Weights of a small transformer language model.
Size: 18 layers, width 384.
Architecture: LayerNorm before each block, rotary positions, no biases in attention or MLP, tied embeddings, attention and MLP in parallel.
Training: a variant of Muon for these matrices, 598M tokens, 4565 steps.
MLP neurons of a small language model. Each row is named by its layer, matrix (up: input weights) and neuron, and shows model dimensions 64-319. Each number is 500 + 50 x the weight over its row's rms, rounded and kept within 0 to 999. Numbers have three digits each.
After each neuron's rows, "fires on" lists the tokens most often at its 100 highest values on Wikipedia text that the model never trained on.

L2.up197:558574553537583542497506481470435427543523451530520571450556576436487463491463522419500526582466575503505522531537540438513493492554456396534470528543436498468531565560432499484525541451479518508566497491389425540474604491457544485461578469528453457485421521561436511467517497467531508520511414453509504509533491411520498550472577526553465510504477417461558578507517560531505446522695527505573512540551488496533571432550537544559522472527502561499439563410573521494522534528412573568506455485547502491529500552382573521544550511458561478484449463501536509380432465500535573570447543483480382423480440464486571484416516489545429477538461495512469442568540476607521468442445499518534559478489574549581507441383403496544513553517470480514473500529540486546476471459443528
fires on: " Vis", " Lev", " read", "Ab", " Ex", "enz"

L14.up449:459531495532428421449509585520564522513500450460588455443457487471452543466436576536431530519459563549564533469545563599480540398517413441471535491562424538433504528462417481514499430502634545496456439415534463550536432447542495539494481434496377476525492428661428513541513553605442378451448513464540546536529436515476414547497534434455547522576490573459587490510446500453549547450497459457517474501463482492554557490508402513496526439402590496553535584487455590564526478506565451585554486530421557524477508540498547561510478503475529529474452555510481521406552549437499534425426504536531460512559531539510490531475571541450441468531407519536523570528507511463521579527507527487554507522474544493596372477487464542505432516507481429579421494480510460463488425494529468
fires on: " |", " to", " an", "|", "–"

L2.up288:546535533454459536507511457543526547580483493524486541505582492499560518436511575542421507550431491523576504492427528542456546484516524510430514580495486470488541569505545465547439554423592502476521427520497485487417463460569476520476469479457566475510482574454421561537557458580442495534492453546450536518385523477439475532520568584463550532564582494528517462420481581513509472455419555423508422539492545472536425532544460489510472461442416490448518441378420563572442437514469538517516470464513565473512487477495500574506465435463482646544524540493609366448457530492449436476545475471482429503476445508463478529437530349538453420523516503528473591432586595447493432516490549537494521493507495585539611504506552466419497539555566524511436502525593534509503477491513565
fires on: " sp", " per", " Per", " station", " unit", " descend"

L2.up957:535481438518465406447501512457446450507423522529524498452518443519536456528537445537592375433558516532611588511513423501454481515472476459580501417468616491498548486468521514483496489421612561532462516539448559453549610536517511561472471456520541451539459488453528493544489448448522489465459499465491534463541481518479536492501583497557391478589464468571465521521483486427509460456438525449509476444430505510394499403569498510594444496464446452435508489464565564456609553574486494419519488474530517406572423558526531481507587452608491483516594469491465547503367508524602503548461496498616466578409568533568579513454423543441483483470482424545532481503501531450512515440482445498452486548445470491558529490584494477441495446476558444483532458458545602494511514446480468
fires on: " had", " States", " nation"

L2.up854:563498561554515526532501537493474477438487581514404502468456545546416470579446551499493403530465495508470561469600437595418479511405611580590460432522533515514482433509500475609408501554452410537536503508468527523495490566402529496591494551475468490430448513498379490505518502446549587509476424508503441518544501454437442562431433492558511518558503545451505514524462475444498494478381549482456500528487543458469611562494460509575392485495475617567478551512448563402515530544554404528411476525527509511450462510500391457503552493452499474626505470485505503535437449504474515492531527495487420512471468492481496549477539444414435566569521519496406525494551537490458404451481518540517510493451488514480507481500478552467428530456515482491504502476484498523424461447497441
fires on: "che", " lines", " po", " syn", " Bra"

L7.up709:472535547484517491505450541519463503549410470475526544512417525564555569439513475539556480501493471413495457428566521564528558499471404508521638401513430377563411457526531420544449499591517546440546494469570543504550472498482497502512562482496552419491488489547509583550489475617440439465467491518429461518446422584475516569574473512465455458538484516562545527484566466435499508487537492412460457470518532550494460456633476571422502492573487414611482384440492481572508491449508453522456494465492572500503481490539513497547418467519635503454542522541525451487535498469437497480473514419449562390452471423494608454488432533598537526389645428470495505545540482491516444477549425529505449463600625562520489469560496486456510522494547505499539536526487552492464497423382522
fires on: "p", "S", "t", "h", "al"

L2.up385:536396495516523546535503534477582560521526549526442553517443410343574473458503370501547496442509600526596492476575496575475483556558550498499480458500481522515495492586453425559528449492512556489462445487417538505529581543432483446551510447456502441487506487461519534461442551440497521544527489467545523415480396557421611464518498479433425477595502410531485451443457413478519502418484402478455499490488518429447543504518481558608570531448509452418508460541541599516639448575522521513606466445472492455499541479473577521526487539509496557484468484529456487548561530443521477564452442509528562521380569598504501542492457526483474572551478530446468479489482481532569504505460487526485502516509498568489440502490515529412435383564472525441558441534488402419570568442574549
fires on: " South", " Gold", " country", " nation"

L14.up76:425523466506464458511461466481458416506508519500549573530564494472375430554542395403456442541480516482519578562506449575500496490503498520526469485497455485475587491486541530492542587461525592515455509515559498486531438558523550581552472496571466476474556522478541513502423527456455548513495414439543540477501458493574577535408471469515508475526426472556510443425555412506497555424476573453446452572477531498536589516386548525523517458492574586401488414442505542413556521542488480455511449485477421523542535538557430498487523565454489496507488523534462520511427494494488445500433572511469530525407530602469559588395498493522488556425486536483540453533460484493490427472457413498447515600617607500486504499473519521570495453416554517498618469458432397480566574543545596
fires on: ".", "-", "′", "°", ",", " |"

L14.up774:529579469484491558426503540480444529506509508434457547609548479466492547510530528523487443483455463599476565516412485519420496423569442441491544535535480506481514534570492470535515479568435499560490560517444525496541459413555594430531599458494410516363508483576467497570480576421465557484557542472461566453431569545482472534500448501480479529577489478490506502507455531571432526586465478469440427461527396464564610480586541470552481511504421547533543513458462539488520522475459642628514413561504471478494432495460515485494512535557556536487466484606546472454492454369433413402431510593450449532515548449606581457525542543543390470491505538527493497534503478483471546452637584415534573415405601552429426464479530517496511460520488487495439485500534505517472505510510489
fires on: "–", " (", " #", " |", " \"", "("

L2.up661:537450550505389463493486422488534514605497469511450478533428509541442493629582459467565479539518432506527528531421531583462487483458535465463488435503552393485439465548535534433507559500491540483515393534579560509585487526438448505459512439433409550482575482503444444490497480532547523473396442495555502477479508424447427622537569462458502538497545509509511551487508487570554460470561546486512519489569567460477540520558493408435438523462551403469537456501495534565508445521627617474466436538511496501515538469522537523512559571508453503525611479456408575574563441596568520473452446505514526510465464448562468512604534563487533535620474628550512442482520484456466470448559525544562497598521503525502566516473433412527389545341509478439502503552551602498552522476496433
fires on: " former", " j", " dial", " leader", " Rel", " founder"

L11.up181:397475508492461389556461543548491548527481541492561453455520524435543620452421503551504540545502477430440557580426493525541450541515463532523519505431485534462515489518533460487393521623500509558527562584504445518473549433512575519487461467450499469509572526499639529552414550526419494604461461475422522508565478516528605453499493501429510481522430492486492472517471483455450542505519394521449557397484523461562603400467488531540445425516443580472569441554580478460491522549505597440538554484502599377554540469481548496438494558574414488452464483447523600504470522491432493455503467503563458511536476502471502554600432576421599471455519459566522553482565478503460524596520537543445465451529456553403543457496501527470415439383475573543562589520456466527547602432463554
fires on: ",", " to", " that", "ly", " helped", " would"

L2.up1355:541548545481438444545566573474485521520433487548546467446544528457455482464539468409479547478493524483507501439526484515408523498521528589494378429500434466562514479533522486459486522476463516522521427516451491594465458493621580424536579503422543509538450515504581473520631496594572496450475457427457457493466486496502502527379546452525429476504585433553479429512503519525578545538518572507444564534518375414495488509489418510482555467540504466446525404535501585424491544531466500537553543487438497493542468508520431532472498506592536478471541486420424516540417435456470546385457540481540495632481533545520528525519457501572588505452449565521486484462434523553577514488451483520516566490516503509396519532478571525576478421573470574408588441559482471534432428454529535
fires on: " there", " included", " Luc", " Cat", " followed"

L7.up622:443560470456382545516504444530483525529501445408561500394628452549578559512551548556532498419481476470518490528578427613441537455464415414519512494517421499546547537560483476431562512523508487423486470552526484581461483423497476552522518464458533458473491508473487453513445536473518599478510484607450544543421529491477520483565397528510570434533475525458551493557536489584532519563429550448537494614499483415522485624551466526453503514589433507494498453476478508573527589508486543487505490517534489575472505482475513480442448491446538461548562526627435488429459480520495497553469490567495516506514485568428520471458605400496435515489561535594603488499567568584450435472503550518546499422466521527445498467414520570470552499485512422495471509516463391443533569485460572
fires on: "on", "t", "nt", "r", "R", "ent"

L11.up1348:453459475531496498491538533447487470408458481533564457474570493535455554528536444527371508575415539508522565567491531525502528571467460405511499492506465462497388476446465511541554483528460465471462493485614488492495436460533543506480423505473516518458555531471554497520529433434454474500453504500509549502523433559567522481466399453609501577519469475527559480506573519501424487555507493535489465418489568427474475484543566485447539451513649580464518510582464449476486515500524456423495551571559461479507530552515506515505493556490578497521569467449546578498490588524466414388389456548431458459435441493512569522548364542519473480540516524575486468476628619420506507486500487410488632493532508463486484375445493495470590466538467455524556459469445504539471570497516525
fires on: " (", "-", " |"

L2.up1166:532590604468531422513421591505477515596493486431410443496435450476490554488422432497603467539489494474502560540447479445529427565557483458521547469554429535484564583446441532557508512524458487491554435511496610545456503526519491478437510577548558610565523536518521576574441505488480466449369556451531475445544507540427575516571536440481407398476529572475517575462489442426463452388452481522483493502509455505476472500415398473468494545517439437479443486409571530446428438551513600494586497510469468528514532560448454552460477469504447541517488554407519557473495490449599508473523518522427583496460552499538491539491583514529562596519516444577470504527494483501523536615528550479454498579479549524476459597522459469497476488492483567474488500476427515485498459499504516
fires on: " did", "ó", "á", "ú", "OR", " does"

L14.up849:495370429445542566551562489518434498454521504384486490560399462444586467437602480506542440443471461610485593481502522474515323481487553481496533535457466529496553518436571546515503500476537565493545530457557519628535421471468541434534517557558499541496514430487434478506466515550532434472403516553514535540513487486496418519490591560542543526506502394484543519441540531492499505527483555522478516502487532506472472490479404447448530481484522441529490474433334490424561474464403502484469514555581493468449485551474503496493519592534437472428410494560432521531516515448470556516551562540385489595444460554615510550534510618485583504457560474464517472510556517535565493492434451537596481491521530528480539465460582568547578537497476412499488440435462541599559493547436505
fires on: " |", "−", ")"

L7.up583:554552495516476517607438488580547493492520493410528487458568457403475415534483528522511527550429442493574579621469532471495468484504581535458526508476518521457511418454513455490589462428457514443458558471532399480555475520515468506500524505556374437447540640522441545598478454496467514457506427481498544486462507458565516523555510451507495523472415493444587466433457433488488439556456496465608530508497560578451496472449446545561586505504514481421593462560532409556537447380488608545547554544475469470530499419571513546439468491460501497449565506509548508557520509437516545595478448493473435468525522534500391525552478367440609520517477542533392450526465490477413472526522506559441428437428502476520463600477533427455429443514504400519508530497476537492492572380498513
fires on: "t", "f", "r", "b", "ct", "c"

L2.up1209:530591470577560558497507497556522535574573454420477587427523535390456456400608474547535560516447560544469431498465532515521572472585458567527447557549510424424512496496593549506484540518567491521451439412455487514534501518530581451427387499531463519514486442468469523473547520542583532446490508495521520470465492533547476483538548518560519581449441552457499469526512520472506412577459458490501482500514539392522501485336472468529501475422453502499512602555500524365536430492421510577487579452480458497510499527479477543490494556427551465491497468453494466467418521623458538605447542487515476560518511506518507543499512511487462483550490509440495544497632545463445515577550432509441535499445433559540531490531578478521584473498515409560555522535508566466497645397507525
fires on: " station", " still", " will", "We", " Light", " sit"

L2.up624:525530448474545488510513436440500554551486534468519573574562522527483612591572566603452567561433475484493490457534520441501542460492554534557502427493505460480484546438549462501435462516458470566494568418537520549418547515410534558504401483550549459461513534487538541535492483469484517560460462580439511466492520507409468558518509493529498529494350504502464442550469550448593437438703433425496549513527412442561532399472478491500402507492506518467447455459569461449524564422562546494556558538458438492525430569576420474471522542469546444510439425457514496448552494535502485478542500461485545526624441523508526496506407467548440491446408577559364476466477554441529473483521474493518477433479415511539519521553482519505450461492461483574498456553401464537568556551582409
fires on: " Re", " re", "Re", " roof", " look", " rear"

L2.up1181:509549423510505484478497476377395487465477521469515508444572500452486548430585498522544493528487532452500494494450402510606459559537537568516553565399495498469481529505536516434443494585492573573549448466531347399469482533552537516492528454600550492528488505558435458490529483473488486572573478581496530550601493512434477419523544544450442558427520423506410514608504521445546525444500607532464464475507441479522508489471518530568457443567599431557547409567501504504586572428428554466461500493470557466502465462573520525518480458482507497460411566511502536501496505462546436454414558423466453562549454483499602481436512386502460542503480431569479594493500487484478455475398539515572490488543483530522404624470533533430486520563465447448497495475575473442464620565553511
fires on: "gl", " ph", " Mil", " ev", " pos", " dev"

L2.up1478:536388562483532475456572428477517549501439573433500427446566506505454501480511552493480518534470449563449447487519480601529530497422562450462549452470430499491443503554496520515448527483450468558462473517536543522502506446632415562566490484508545531551464439547474478490550477523473556545465335445503575460426564521543473461489455521481431484451521517534523489591565504530499485460477504487459492471525481479524531427573509562461526480457508516479435552496484486495593459484589576479472443356506527500468469589532434534420527505524464343516480580581459491459442473626476406478497466563525465504536513471484517547500455531587527453502450477477447506532476432439440457484427462596530522483444504453537456438501505544573479591553512488511489486518441442488552492525453568
fires on: "log", " As", "lands", "des", " List", "ex"

L2.up752:509533538570497478492502425471502446498507550544506479451432517440569507464478487489417516514513565607567396398497546491451468540555515506508496421502439475489506547442447571397527520487567482577483451490448545524511540526449588451391430611502455547580455530513516482495535397533591504539446587480541427541429543539344516477500487464429541567513419419506460463536555468546485451546486490520434487468528606516550439472500426475487465502505602578477479422533398548494460367479460527546495552440579543499533531578528543522549492477533451533447463438434515504488461479557498543435456492570504559487449494491587475474522524515557444447588456605439384492495513538516503569546486568509522479455570594495429468514544410575522645529536408562448551536507402494584461485543498590
fires on: " f", "L", " la", " obl", " l"

L2.up401:537552514532464505446432511455381420484532608595462418478522525495534450496458440541559490549474468390483446547577556466450504492509475542504492470532500457554606622518445470502485515590510421541504449530514518514432450531519587496528469436508440484573510514420552510522451562514520547531533564506556408494468563448495563419491498414463460576463484632461485505443499521439502569532546474452412573426475405492570495462472523520386522465473421549463504364538492477567483527473508465378485591486519453506479534499470390495575433433546507458544481522509546532511466395534560564489543555476523435436538587440462514543536482499554494531509459545472459582481512483551507539539479470519411501510522514484456519617581559522484494444505592547533561462485456491460525491546465581
fires on: " General", "rie", "ls", "den", "king", "ief"

L2.up420:530472509535412501576483448450492580531523527387572554598393445447429473549542474439530524456468508516439471516443520551600532448498512523520493448522416403520490534487501452559494517503425488514528513575545514344503535469471436474445443517479517488497525534474473539574480481513540453511580501482503544542513540505476489560418507420526544431545541521547524487457471465430535459489462408436496397603450508539436534631509396530423517470477496483416459468505487492482551600526504500535531449469483485446523535456476418559494595551548528551456557467554473383524448555583485477550453457558533542525415559546438582472424365538596548522486523507480430384590454498575547539472568547543518501558521468472519476558504442500460507507468466443453478580485557474547409491481454553
fires on: " Th", " Mu", " site", " Fort", " Boston"

L2.up485:521544543528348529459496362450567486515585473473425566467525475497477424506529532450499483473421490417503501441487483538485510595553485465498515411516573524483488537406566508500419513388511485478484432527501484524493437456421421549574571446521435462491499541428513494546478473563571490507532538524476527499472501491562535501507470484465562433508513435515451425536512556502454516519587414456500492534446562487507504518518564500547489519478541496396511525544581498510556480511443525482526411463463417552504496510594522519555520397508521494504482520516471533484504418528418496523569580459452519546537540460569537494435501520469485581482574473606537517485552515500458491532480589551479580491452491577388497527596430492498482508520470484493393382465516505562527480454501479
fires on: " Mart", " Mar", " Brad", " Thompson", " Chevrolet", " m"

L11.up1441:498553535388472421532435449489437528474517473522539539467400511544535472525509495568500517471521528539499560555544562524431463506500449521522485555470519548503492504506514423562594486479465500440608532488573380430490467497455378451580486443521402404376491577568451464567459549542542553487527530585474383486543518480505477540483496491509481438580499512545498571398474457528532581546461491406455593462508505541500511608493471516584516533515484420473527462547486481494571445573499446473543470561532438524542521548575543528460454493476436424485425530605524405496558560546441470549504491508505375546489571419474526533521582587552462511493542517518397514511535496543435538427478452629471519559423525583488433510522514468546463489491425456466465472590568519427495597497430501
fires on: "t", "\n\n", "S", " D", ".", " 18"

L2.up163:433456545407468485552495504495470450494543545471399462542571489510526452555493487421518431513554543493485391537456486561449408552545416521505428499431520492546483494508445456578476495539434513474479408537514452466538509481402589410523468543489490461569523464430485449466480494506587362569532465638413487455510568564515463492528503549467566513477438509545475556602528490474459526537467506614560470510522453466542500376414434507567560458446477536515568495482448451523415575512415549554475542512401483521449457403393540400562545495559449522456468597463531551506525444540485524508506438519496433422554423630491480457504483452543498556526541454441445542407538508532550532482515517439625451534477506507473461580504444558499526546536429513550561546482473456454490549547385440
fires on: " th", " app", " tri", " bu", " du"

L2.up851:515509524461479457497492592477554582474561563491563437586609503453490558491467411463478473549456492455484483467516508493439446444538513502572536425456465418553477536488534476422496511472536432483536482490559518507476485537411584513536491590544537493518503418559565476543454583545442487519514546500526505475540522541596545440586495551549510523525514463523491501514463569565543459610540563517415492490531427425407522434544445415491569440618471465536597508517451540516513505485469527451495533517526541522561537525492527406441592539508481435523513484545524532434491572416506458420549553546482465453585534515584495474595404481568540449534420459412508449494440483523571558506476538497406464435514507441429509569524558472434508446476531438564502438495500440561616451510524488
fires on: " Mill", " Matt", " entered", " chart", " sold", " Billboard"

L2.up5:522525561483602486565539430534524493576467562489464504398464544556530436528460534495418485535558510567636494448517432403536488432498482560472472461492429551411550523483575528522447435509491433585487538594550391477544515467504484626518476548595515511547496545437479509474442515477503455451378469454461496476585559531510484475470572518447475557467465480529505534576489425505499491464433457418490467557494407452494485465482519426552529436472493545498506573524562431495536467478437429464429518469436471553579485579468544425497552421500567494547540490551488561492411398503526484483561488524444517449534542444561434523435483523500471508564441499478490560417476580455574547448504508516475461538494541560417387524498513444426537471579474427476540449511509488443596512481460557
fires on: " Ch", " Val", " Ven", " body", "rol", " paid"

L11.up551:428598423522456536520512523582449421496580448487413460439444448480473434542577446468480530496523477476511488430551443497548450557502544469540547464500496528522559526476437418500494580468570535486449542490472384535474425533458515404495514538587470512500562545600518485523485502483553490498488451438493488499481402521443601487597499525522497523493472421562473507466515508546509445447538540432459524454466534522487506536557436532401461501593455441501545471462434523492488394570518516494446536508499543470558507555452522544474433537422487500588517503513453468499523507569482459521518543546528531510577512460562553476509505501530545482436458488544523500510451461542554505482492426501513427547502480474408485435527579563624512571521481561514538525492537553486533513516465547
fires on: ")", "er", ".", "p", " player", "|"

L7.up1304:536495480508540555454549520468526517418468449417569496463496413535476442475526492559462528501460579528561432465469486542460451436546469546540365488556459473501518420570568426498533551478512457569551598448429541494485474531544447534473520608559507449549396507554480483418459496492521516575427542440429491563528487513425463526514475527394531616526421472465568530450551431455619525475506463392412475558474514523475461534456477556581557497486490460454445454558495504579579446464476431505502445465462555542554401426477568444489519490496523472475500458481517492454572419502530533563518461511570543442481473532464452498513425481548496533549540554517474512489462589502438473392513485435621436483539443488456515563554495510559447452467554496500482546475564450598497517499542544
fires on: " of", "s", "a", "lin", "tt"

L11.up1074:504574460486483489556470448524524482602585396517415513494461436559515505541515455594492472528567465487539420483480461594557538394572474445503568552479579448523550533537496523398578581511487485427485377575444517486509622480441587501522470614519567433549507502441438517376480511542512501524494470541576497484476499548414511471491494539492446529535478497462500499637577470508528508532531540519471476521439427591500470522402438472465490472416498546557495449545470434514407445388512521510482449437557496533508520545437564444585481459447448517598532473507574468456496394553595573462561446471548517419514540453362420516544551494485545446462413546518494584487468490516501572460467507575483463500451472478497492536586554515567513494459621536460526506532456497527536419503451500
fires on: " over", " than", " However", " was", " by", " under"

L2.up484:574417548570452535537563439507518499506524466579547479545397526528515506481567479429549464469480539444451527510549556557540482433506448538461534495411497424443495483550499577505455564469505543535458489499571547411497513462441501504457551443446478440596481602503486517547496472536490485479556429573518539561446620381453444566489495575488509545507426472447459606569476446526506420486489515441402467558501544478518576418512437545585422583475518493505550459587420447448510482513471494506443453471480521553534433485477468490467583530518458516473501537474460463474456520486581491572471470527598472422506513462387518480572454553543420547543440358460458396524476570519498459553423523502518489501587498487515447607543507506569473557458535458409480572577482616472610505535409434
fires on: " exp", " director", " Group", " percent", " nav", " compar"

L14.up769:497447488471388435531436580478471369461557481549535497416414481510546471491560440495585433439542469463471539537451494586498391528458464504513587485454463565540528564469550447399501527509453489482532473457447537507471429488407562482432476464597492426546585486506444558477426595445540404464589451480447596507494463585500489533536473543540373511483489387505499443427543490507481423468469583535486521572512460552505510498491572474424462462607507503541477484493458579494420472548451506458549528526533545485468412604502455467501490552496543507422495520526541474624509509584540529594510528520428507495558515486514520531389542476543545485484571472480458541507512501506469492470449552462576560455519491487497446592530501564438399571385476485423513466590501493537430398520525472
fires on: " |"

L11.up416:394554488539437562548482503470427543523469426493441613487503534413555428485513468465508525482518513610531563431490411499574331370555478532514452439498500571488479516480548529473541474486528481482619466549482506562464448455505430456542503539450507502498458502547541577499541522502592535446469477502455518560419447539509484492442487447540467554521413483527456449479517462500583494543476502406420441472481543421469535584543532476412528450517578525482403496457509552516576520457453476484496463482518540425481477414578424439505505503492528582535499490592569507566555481570478496571557539467557552544521492430403494519444549600466529532489487458491468601490555521490507517418436526588441495528504442557539494539533639452526461415479447511500528443550465538407446564516603458
fires on: ".", " Can"

L7.up523:468559581532572489541481482467489544542499597541462539553417525490470562384561482434481407493482480460456491533466513565477489553423548590545528412457497459417556422549429506407508552478434508473502433466479545442488446448472420521501463448551469467486458418513627526516483609487529424534474397589530494514525625508473501555555481426548512493524556542427495502463597533469432465528476497474516530565490405515400398499542421593523524484511470475418482470471473508536462461397574510482528533507420558541499548496458590635531507518509577526446535379513482512480531470500525526482550532507536504526485443501530522413533535489565504606619498454464483447525529498542436510411554547377594494570525548569488507525603489603490538481451529539549516514535561525408427453507493544
fires on: "a", "d", "h", "al", "an", "ph"

L11.up799:505529549512478589427469504569532465475544505443473616505468575531481568422482559447509559451456432562463511412527543505537481527429563500426505553469573450508533548472547543533493420438587494484424458393538447510567543509451462449553484433545484446546402477457499486433547509425453505519440468518468469615500502515476508615502502534519470553532470524498486443503578532489385543506467459550486474486439591509577448530521502529456504537485462585517359510515581492521489450533450401494509477435492430496453494467434486495444427399440488499392402387472547452506597501516514534531510447550427529513552426451540490473397530467576477565421491471501538493406561466457446478417496496440480500426511427567556509470543487509602460545534533513470508402496496418538435511394491417
fires on: " of", "like", " were", " within", " both", " on"

L2.up929:564438578496465500527492416477516581518605572434573516524398540441458527590504534461475503482507537435502549537477501549446476528512507496549518526495471421474467601512490599588487460414485480531413362443468519427484473453558524530445501511498422509492569515446464518520504468498549585436519454474449561519583441439609512537473520456523410539429494442555555487534493506467587502574478484572465496523533612449494446452552380464514426478484558566519466527434438517524494538548480592503420533501509475520503471535567548509507513505511504454451511562539516579518429419438521547562477420481494473394507464480551442411562457403585516396536554540523472546439525461590458534357488506482453490540468460519409478636526495626491458600420409522513435426484467421563504479554538480
fires on: "č", "ić", " debut", "esh", "gg", " Party"

L2.up1383:541385561587516501318590462488531463419524546523497461526439536485456499573527553503510515444548445516567449452517525467542452400473385485467409421447503491443502507480510499511568553455482513483507545502533488476527597574493466508497482553481439513570530430503461598567450556518551496554432535518482523523523568484477565567559507470451546508460501408473610528533588503554556532534527513516475466501507441491481451535453554493418506562583615471498446532473588564496451483488572596512496481518413492494391462580502480437507505456524539553520445480566574487549496530527483523515504593455460513515545530536471508489504490382510480484594494542539521502514528583526434588472581531558502551479520511465511474480437434464483550496483477398473577464532546469477513413469499550
fires on: " Di", " Ge", " Tra", " Fu", " Gl", " Alt"

L11.up922:594544599583450480589497548494522472399531375589571489521473425457501509396567493445515470486531466447500586519469604655498541488472488527457600517486426487492477522471453486507513605465474513512427493441518496548576489441511443571450592496531468560374563552526505445507557502467494404442412511483504474438548469513476471486499586517645531603493588464533494498550504474425518598531511518449492501531502584474510381557457495406483479484529467506567478564482486479534455462516477453449564455462464430536518446519538459569517519500599555457540527403577539531511579549475527498461490421613555509500540533345461514487468422450489514498457516452472434520448520459486506577566473501493476579508559447517502503518518505495555521498499421454605504467458478465552486489569498522
fires on: " |", "'", ";", " 100", " served"

L11.up1195:473518522545459466518513494503443599531486404497545527520532461522562513426451445417512587527511458529483432513472489518566448491417453552479509505496546431500499440525407491573375414495491451546454523565452564475451561543597486520446436479454613531547554502527501449382512498476575588556543464524428453453486477410577470574488468530447547541523471591501370476503463477551429589515506431499373574413452493560451622490504469479427476482468423506479479470511521609482434482526571483458503402463545513616537537595433521544575529567563397493534521563470522472426510428522442568449485460518506470522583590445475454487555447542467504463450444516569498520453458495488476527555532430532562497494469427528459479420512534461411531548567499460475462470501516587578425501457432547
fires on: " which", " that", "ly", " and", "y"

L11.up1371:498494511496516473458569496520512415552559420535516449641515567526517484494475463503498497511447502456527463561488549444522485460530528473524442474436377496420470612577537472481491454500579530649503474526446512474532531472494498475476507486448515484389596401499488462522620520524513537484506490560508451513447430568483448569437526516513504453552388469484520442431463467438539449511478500428498504503421464557468488470439542461383531548478527459570541429539493391489439509467566518562516512442489550511482492453545534514431389635539562486601551499446535447442493473550458482489515462479483450478449506469539477515514477583476454465421506501425524563609479565527426469536544473478494417463494488513550538518525482519514491594451434550487434570516568511560508485493417513
fires on: " (", " an", " Die"

L11.up1216:399566447532504436517549511444440528437570512526456517470523453596485490437477487469467447550462448553462360536490504433484385448514500535497473581546486560413523462637498514575508558463479481537430447515552611584420475456423504539499501464528484441482558449515452539509555576526453446550473398481478474528538440581428509510473494569504458498530494471454590524586544575629501501566539488467533500576465467511486444518519517468525535511553543427540532474544428500523401413406586548428476532546547445544424447438457424510490503612535555506483453493476575504491507556525483455493489500568539441486479548449565466419506567541462449514478513567451448599501566543528520533527563518525458607487478501449569566551465515435575496531425517553477422552404595497479507505380526568
fires on: " \"", "-", " ("

L14.up726:514459457492454547419512449488526450596561565559515480564445420630467555536506535528542541481454398520551546469473563480498530553452485432455445479570523552458548492466407484604454477423439486463572471487407508549422508519539471464505544527423491522471433450501404468478478419587524553450577605516482526585441461466540505490454518509446473617422568495545498412482379469500415471461602432514527523454514392480635488479632515506539550520421490555473478493503517514506493459451468597623442479465535547586447494466592491536552493455482471425582485485552666485478523541494511558482454494584476463520467479439504474570507493505479424452466474500462464394520395541494519476478636513569488484516514492491427539559532501472544583517524484513549503501549480536426424504569519443
fires on: " \"", "\n\n", " (", "\""

L2.up397:529502442521425404497455426460557571418458536511514473602543532496494477526573606494438485491470438461466469557509560439486541498519480472548538508463554493521522478601481473470498560518508569584510530488463505469476488511430571489515439496484404479509384498505536597527462493516533467471541421521391516569497474496437411465514387455499466563477527462561495486569526394509410521563440493493541585566460489465541512484487516493544492541515576418540559555503501440444506424478532418465463498453502566571412428517454454440587389534541451450540467538491415336562486528559525519617525570493406482453535488515565531506592588571499567621515563538506470490611587518474513533443539470461513448465409470427585498569462489509498499555555488593532545536478499537643553460509470612
fires on: "oth", " area", " relationship", " map", "wal", " what"

L11.up603:471543367525557566489511577494495540456582449451435464503607517481577459581599553549526570438539545512466498471463396524513560494575516681576507513520471414355487381549510482468530515544471472466468493532476407611409480410486514471473474545459513510471479440437483425546486473508518514519417461474467496563544531510490458501476532449478500474539428477426487480464505493544473526532471521496489462408457500497635662522445543504580471442496461449462427427526519451500495533520472481498474433466523489439595479467448462498581531469464527535537494588459610483487467552513373427480472466521534479475434511469441420589457441455437563500562553486473510504527519487398509569468526556502477500449513517526498490562506493466475457426505494531582557491539483455435511555456455502
fires on: " not", " to", " can", "t", " one"

L7.up406:505571303455509495465462490477508492498495491437439515439447501329434507556532539604505455565411448479578553574386492482474591469567538524494574522534487464408541495482477538494506561438447475534496539491464539581464523463515494605518537581565499476514462543497555468467618487475528569527540561472484539420423515537600517539477477451434614512442489452491406447464544484539491458499530483491470588616467569479566533446483491472521538481521572383423501388549493481494444520503511544482522542502480563536521533456470546449459456445551469565542540562491494544574517450525508425517521514524520465442478514487562454529432577515528632497538541456526521415524458449508543454479535497448576509437352448531503466411499428520431514521475422537458494510495471596522472556483510517
fires on: "t", "s", "r", "int", "d", "er"